MLP neurons of a small language model. Each row is named by its layer, matrix (down: output weights) and neuron, and shows model dimensions 0-159. Each number is 500 + 50 x the weight over its row's rms, rounded and kept within 0 to 999. Numbers have three digits each.
After each neuron's rows, "fires before" lists the tokens most often just after its 100 highest values on Wikipedia text that the model never trained on.

L11.down861:572460443443519489431509514494500495600474540525463501551528538577525534439481598506507427503398527460484538374368399524563530478568475473445519559481551515520532517493468505544459557419586499491561510570551484453467538493497539417449498467532489520485512480511455415432461498585491551463509480460428464454551546563481495530554493536491479538489512454491505473457480549417403542591478541519573479518553563550535495545507381550459504469455406419478449651453488485480534541488636570
fires before: "ect", "ut", "er", "b", "t", "r"

L11.down660:411464516532528510466550415489548451442594484566572551559496476568472496653532434527489542461547541481603494482476533540538519502428481479495462490601490430470499562403587540513491484447494469538370482577510585485515429457527550466553466531409473520503475455530452483529467491457480538518432533415432491594521464564541507490538484550552549457530506452472473513438533552605517528444519564473520596494570482467497526424433505507463549535547503487420509466503490621401499436508460379
fires before: "t", "s", "uc", "c", "ed"

L6.down652:544577473469448418404454424533519490537568486525577527393653524528557423479498432535510423487482532478429465498564457462450520588446493494508512485492451422479426529465518501503477531462448575503519549562521451424595491457595545550549553638535469583490457562501489463451477559563560456537521479414565539517509479524441481489496514546445482521529485455469475521475475583463494509593504516415441534555521502546559515570556470433349507422590538442513460480488502495536517463504436495
fires before: "l", "d", "re", "he", "er", "t"

L6.down918:467539528597484501434515468505510485476527535480603567486576516458538582582498517538468471513525412441498439507540500524429533485560494550492487530498566470495496493442454411403409441538505486341509549441538420509534461528557541552499459455415509541466481421472485482531487521377566481505531567416529467487565538558424471490610517453549550499532454400518524505633481470587491520499436424541485500430490486528438566580446515480579475472423459525479567483533483505575527553492421573
fires before: "t", "f", "n", "s", " ", "ts"

L6.down528:518448551609536516522425563430478583524524404441514531488515421483499514441457686480487617408507482495517473486551463549474532447431464535464513495545526535493354486506474537497435428512523441507508563537452539472490494500461430566453475496558492521436473493542599571524530474486486563515484467432529495535483545490585556505591465508438537526472515509589536531519469497419497406522537434436465550520424461398475456553465440582452522537479507501462599515554443584554424473444503519
fires before: "\n", "\n\n"

L11.down317:524580591548522623394550436420571459456483568474477588533537541452543551512539554433495543554454519579504505454512519431583514526514481505492500457615508404590561568453571510536488480461423448472458443443550430493566455415524587529521476577476491466509474535489511418540582527517466612472522494533400396496459429506448568511546517464519506468475545435493511489582497516499498509508449465462539478431558457484508541476454526505506464411459466470476474459572582528435517428483400449
fires before: "d", "f", "t", "v", "ter", " N"

L7.down696:496464483483465477539545417472549469611472452518443515447600482543622525514540502432437442521514409444538460551453522516531618580457547526473478487632474466445573517533491505432527556539410506431535491497576552409545390490547489435507490489467475517519506491419468574459423460505495569468524498391476533559510490514546473607540543548560506506573367455412554490578526447468491617529495463432495487553539568478485432495515480501494509458439550476463514484459535529433524539437517507
fires before: "d", "s", "ed", "il", "l"

L7.down948:437455454559500523585470447501440522540509562547563608550547590481542530480581486424454553559514499533540430453545552458570539497518564481522478534498488433505556525465471505550511473485493463377453456499536523445498552498516461560448541456482483438413562501489510471466490378410521548502495481564556552378532471521463481588564567573489502390430395416469520461511442515410511433458505429407470531516514429486484528558562575481479560525488577537515498436458406497563545567525446534
fires before: " ", "\n", "t", "oc", "her"

L6.down950:502580534495413540454471490576426524493423595489424589481489437458484504540599447466492425576517448452571463575468433507489505476465558509492440437441544490611475570525482502421369480527480566426602568510439396599532548519618497587499588487593492506492527453430478449545526504518507499518531495467478486532554442468461539489503503486486572464487484489498457497463429513392547522498473432499516587463500362457465532528548482525517544515546484455529499497546420555581495508503494558
fires before: "t", "n", "e", " the", "ts"

L3.down727:492443455472552506477525478522456536476481501412449486561536473528502490504505512515476532454522584502566473599439543521424514530389584510499492489506465540569526508563483468579431547514503559526443446430503477444461568523540444502423530508489446503468515508539502493563546500501450496477624593573502452582453500493465503522504484586368655400532519490432509512478549493466485512533483512501461511488410513473583494505435451440482582387338439453486478509514543463501459535427395388
fires before: "|---|---", " the", "t", "|", "|---"

L7.down259:489590482465522535468599587523462411489524479494423463473498452515411480519400467564518498535454507479452487476482448560467472514493505482533439478434541466476475564486410425586535547594479420538457538485538527525525511484527612500475495551560579420525492540481564584485466522562483453489456456392560450570421581405581462539358477529483545458461510497429389399518509537664508572513539487537527531524479541514533505491531457536553485433492445492534524576500484547527543544483537512
fires before: " ", " D", " M", " \"", " C", " F"

L6.down259:540542485543426619434493617529410423464568415490405446493496561542442543478506481581516515519539458496496539528481535454512489592551521478465443466419483481522473507439440452557478449534466463423417525509491479529526452545509466486494462531596555471549475543492555496469503422529587507466518515413440475439639535483564529472507565466505542464581416561519430469518466542565548480432536499476497521535568520389591592577519520462530469481563510545387447523383519505517443554496488501
fires before: " the", " a", " m", " M", " ", "ou"

L5.down540:449523579548494552545501491498613524487348572540490525635502526528572576458494530486455465492516434466546470527480589530531514475568522553535568440362536430532511488466515516432495524512449568398485472533436492482600494477490506563452417384636569517366457484502576489593497518391473439539457489484460503481526443505465464481516510481475430511425488567438509488430511503559482538516496529479590491519516491540468554488497507469532521512494476445474482446500483488454534433483622460
fires before: "k", "i", "al", "r", "ation", "c"

L7.down877:474461462470514579450559470548462450468485555489489462465486517483512477501446490416544508485526447558494410510466452491484465483540624506495583579451485532533578600408510589462411491490535443460547532551573486578499507481467494472405553481623504497434462513586636485423379476549463466539536549493421511554474519402499457530543502458490562496468525512457481517510411488533384485433446484519438478501443583466561508519563494470549489513475492523505522484489489552553559541506519686
fires before: "e", "p", "t", "ary", "m"

L7.down874:542529422444421449449414528494401454603409494512488529500490475549577481406490561567523537461476448440483485518518538562532542476570529503493445488503518472525554553580512575527462561423513563435576474498420481440371503472553483413497465485548504497541409476546563395415502524466568547471601527512561528494483440430458481526550501445409480485564568452456484459527462505436431483509493545497568584516474486502543503565496464540627479528488440469409527492523580470554523604459531476
fires before: "u", "ust", "uc", "am", "m", "o"

L6.down802:469583417575347479472486520456410504534560520499512550529624535549522549553566461572536523517426505460475479545590523512508489571448483494498561436502468384480454461475532472518475495497473486528529526471456499441541465456555474581457578555540363494504427497501507438432506512516479466455536447531490447512506487557527514527667457503427484590517517420462425503547511501498545483512490578483574471502505475517511534538483532565340477396494492517548518535470417547462577486472399505
fires before: "l", "er", "ord", "re", "ent"

L5.down563:553524586450523486458510524458497414453421470380467596500551499471517448402523447537550484473636572454485482544548502513474471550458475449492508548461489483520559548511454526497558584480508547459416523530488512560409440508485387515518493507655557580494462575564491539519510502414421420588569543510433547555478472503417498492466476512448573510473541489424496511520560470440543511483544459462472536514516550546526593457474462494539470466514400558479529403490480494563618502504593533
fires before: "k", "al", "ation", "r", "ated", "i"

L2.down481:418558511488457446584437529574435435515464465507565523504478513533548503450507553513548430461523541633446599504556437458446465473517499487501508494574542494509563525427490472510419556495493486547566499454480551550481484469491546496540520567569451531471479447530458474441515477455388452550476462419453550441423419505440472493500461487542486613571487502559490505517586419543512494455435493462473522489518483496454451489472507514437490564564450495474570448371599462507490492485700392
fires before: " ", " of"

L5.down411:511527524510483525478599500581512503500507546559534525425566521477546468406465525514570530441486578474419461536569491535494523553403479535463467505464546519597496547516408485556429509463530543444554497459524495512461478493481575504492538540474507511462510471457394395556571431389472422547544520506470550521468439522432451380392532463490545454489511450509470477556513554469514469450481521572362470465557582471580459392572541502556514541482439421483523501449563513509582465567490622
fires before: "s", "c", "v", "ce", "g"

L6.down210:497457487493616535472447518420372551526466470411519567464543435515494512482480615505499603482501500536499474501538462529481513437457435488447498529528465522450424528511513566503441458524653485504524578533420523465501501509494446559450534571558512537482470456546597522441498511515427546546519420451528494526476536424509557462598453551465488516518581487589572544488487481400432466494464473455473488530408462446515409518476409560517561574459559486487608469585414514578523443454539546
fires before: "\n", "\n\n", "9"

L4.down86:485464492510481502436601404515597444586451445472458563521441472511423474560560542507530557495516486547545596537560533425513433541464538501536581528429605518543624484483532529533504504403557466506533445455495411501432488520537521489530502539539444482571485476553532559471594471554449481473461487543561501455388433508624465501539517560609479558593437528488463484506467473511522467452460561499512472501467498473551396450492527508445471466489435554473461522433526565500534469444543348
fires before: " ", ","

L6.down125:491467518600619564525451533446492597513492454412472555457561437472530501506410610508560572449473421470519484471615434438477513467473452543482539552545511506477323483525473539529495413524568474485455562573366576528565510457512472565488504509512501558501503441522589564531550444499466520460487504429484465513475565456555509496577491458457506493459527521550514539526434520439496419577551495465440474504441472465469442525479483572497515506493496450439645513551467591522444461471519530
fires before: "\n", "\n\n"

L3.down19:535439544465513521421511535536438497497595599382526500454614499515464462421552490466461532528527550494473500580487571567469510513418615495582545519471531536463520462586560484542573438505558411496381410481584485532519514595482440498476461529476477523437585528447473539571476448465504490517581508491512503516422520564433621483419451488455545424481490437424551548480562547503464464510504419511425517514507552458529562507526546500473515471410526474513576559523477523544526446475384512
fires before: "|---|---", "h", " of", " to", ".", " and"

L5.down183:539501495457446548508620585563556504533617544501553563494506476502567475424527550498568502529471500468458467531490520542500535458423497570518536432416598526557501530487438512522481500424512513526589457491556521534324451560528576460531470503375503461445493491491566473490578475391540488556426456492504500556545498498543535437442546406518553491520493516482473508497511604427420553479476564451480442552550563462524460436463531522502506573511453467499526438507572488577526498530535654
fires before: "s", "v", "c", "ce", "g", "o"

L5.down218:546452562541518551515576494530510557494387535550496503457512514505532408488445512513465521522527622395462464580584532573481498540459555508473503531449455496584503503537419491589494476487432529410436533522516581589491478478456502496428513479461518583459515498445443454534560447423473425575487460514463450475437500579433471409479521468472495512482538495541528550497514548387466446486503421556438468508508540480541519438470558507580510467473524422499502541432552524552520464519388704
fires before: "s", "v", "c", "in", "ce", "t"

L3.down166:507525398478550570485534437564493537480509559603487446487616496459561536526441557506547482525462502478520480540545566491495488520416558528447448516511447535553556446551474467526548510537594452524544440437419451490446515583541431509430593471440522465541499497483506497598557565505455505430614553523476389535493487572489550535571541578423574429443470402477483558508492499507457544574520482444419477494408507463515422478403520509504546472374532466542425480542471444510520464437436488
fires before: "|---|---", "|", "|---", " of", ","

L11.down497:545549530477557455430460459580523552431462463447504498470558490512538469468619567525458568497422546427454575456486461542482436508482456523475430541529509394527590458531506532566542538490370524557522563467550549521518559497519451469520474516503557567489425463531513424506438540558539443517538491558477430527450428602475529453446449465461574552459512416574529512512501579489467542428474548503471517506361484481483628447427473573470551448577558480545527472498507500552489457399410477
fires before: "t", "al", "id", "om", "h", "em"

L7.down957:482429508492499509384382507524484549533427434510507458506500453508509482416539504542532460537594497467398516503600498505526513512538504544543477479550447511538498518555554481487561572538425589467432376505547393448565515493550429433486520420513563532490594562550478475523487495510474577508422534518496528479493392530466516489513598439541503513444542557386497498481451550491486544509462504432530467552530573436560424529442415549539542524598431486447414507519480490531563542471638461
fires before: "ich", "o", "i"

L5.down751:518502617495500564453592501486527600516409486538486581479546487454508370530450514551556483512537605499457484570497535579488515485430537498505545556479503522585531505448473469623526512522455560447480485464512544585453396460536450524404430539557514576495498486422475465493603511356498401505535454497541485533465515523501495399468512442530505515488501534477523515440495535368528441511523447515458388544513524487532573391483478524579470490554428456461490520529600514550514460470523520
fires before: "s", "v", "c", "ce", "g", "o"

L11.down70:521503563550677506422548606433527447483473508436439572510446456499508502527505500479530518435499541445482529580483546446530459443535440541552501555491464540572585525463483502537496514514499491428488449518435520440445473474429423488406489449447469532502609489564506585533480522467515569408598513520485463566541478457529499497463534428585503564441493482408397510612522490485401517475531426456472398509472529449531552548465468403568418549520504508590512555526446531551497525540463509
fires before: "ist", "en", "p", "is", "t", "on"

L6.down959:480475547571551573487445555450511569551531465414528534460472440466558517411412618455534596442450512499472531482545420496427507462397465616485593571542542482522328546503441496489476426526533435474504540546424542482493515437472462533488485560517529516443499445554570548521537481492462525507530460468549445535504509471530532539608459510514512478469546545545564547546440468407522425553552471512430512542416467466498485519489432607471523535475457463452585510531477616531447490431516493
fires before: "\n", "\n\n", "or", "ant"

L5.down922:471482578632432467467532478566522454538472465546499544536594497555584428494367469580503449442506517506468492453477517507527481474461479523537518545469454508528472433457456436504451535467450556475482580507524425508578544420488563514485471450428541530532554467441453448572560486487525562586494526519495508484565541502562570350524526490508549493483585490455512412508483544410544516463595489576517436535480542529379515497497538480544612518484467549506510551554531494546526397548543647
fires before: "s", " of", ",", " and", " (", "in"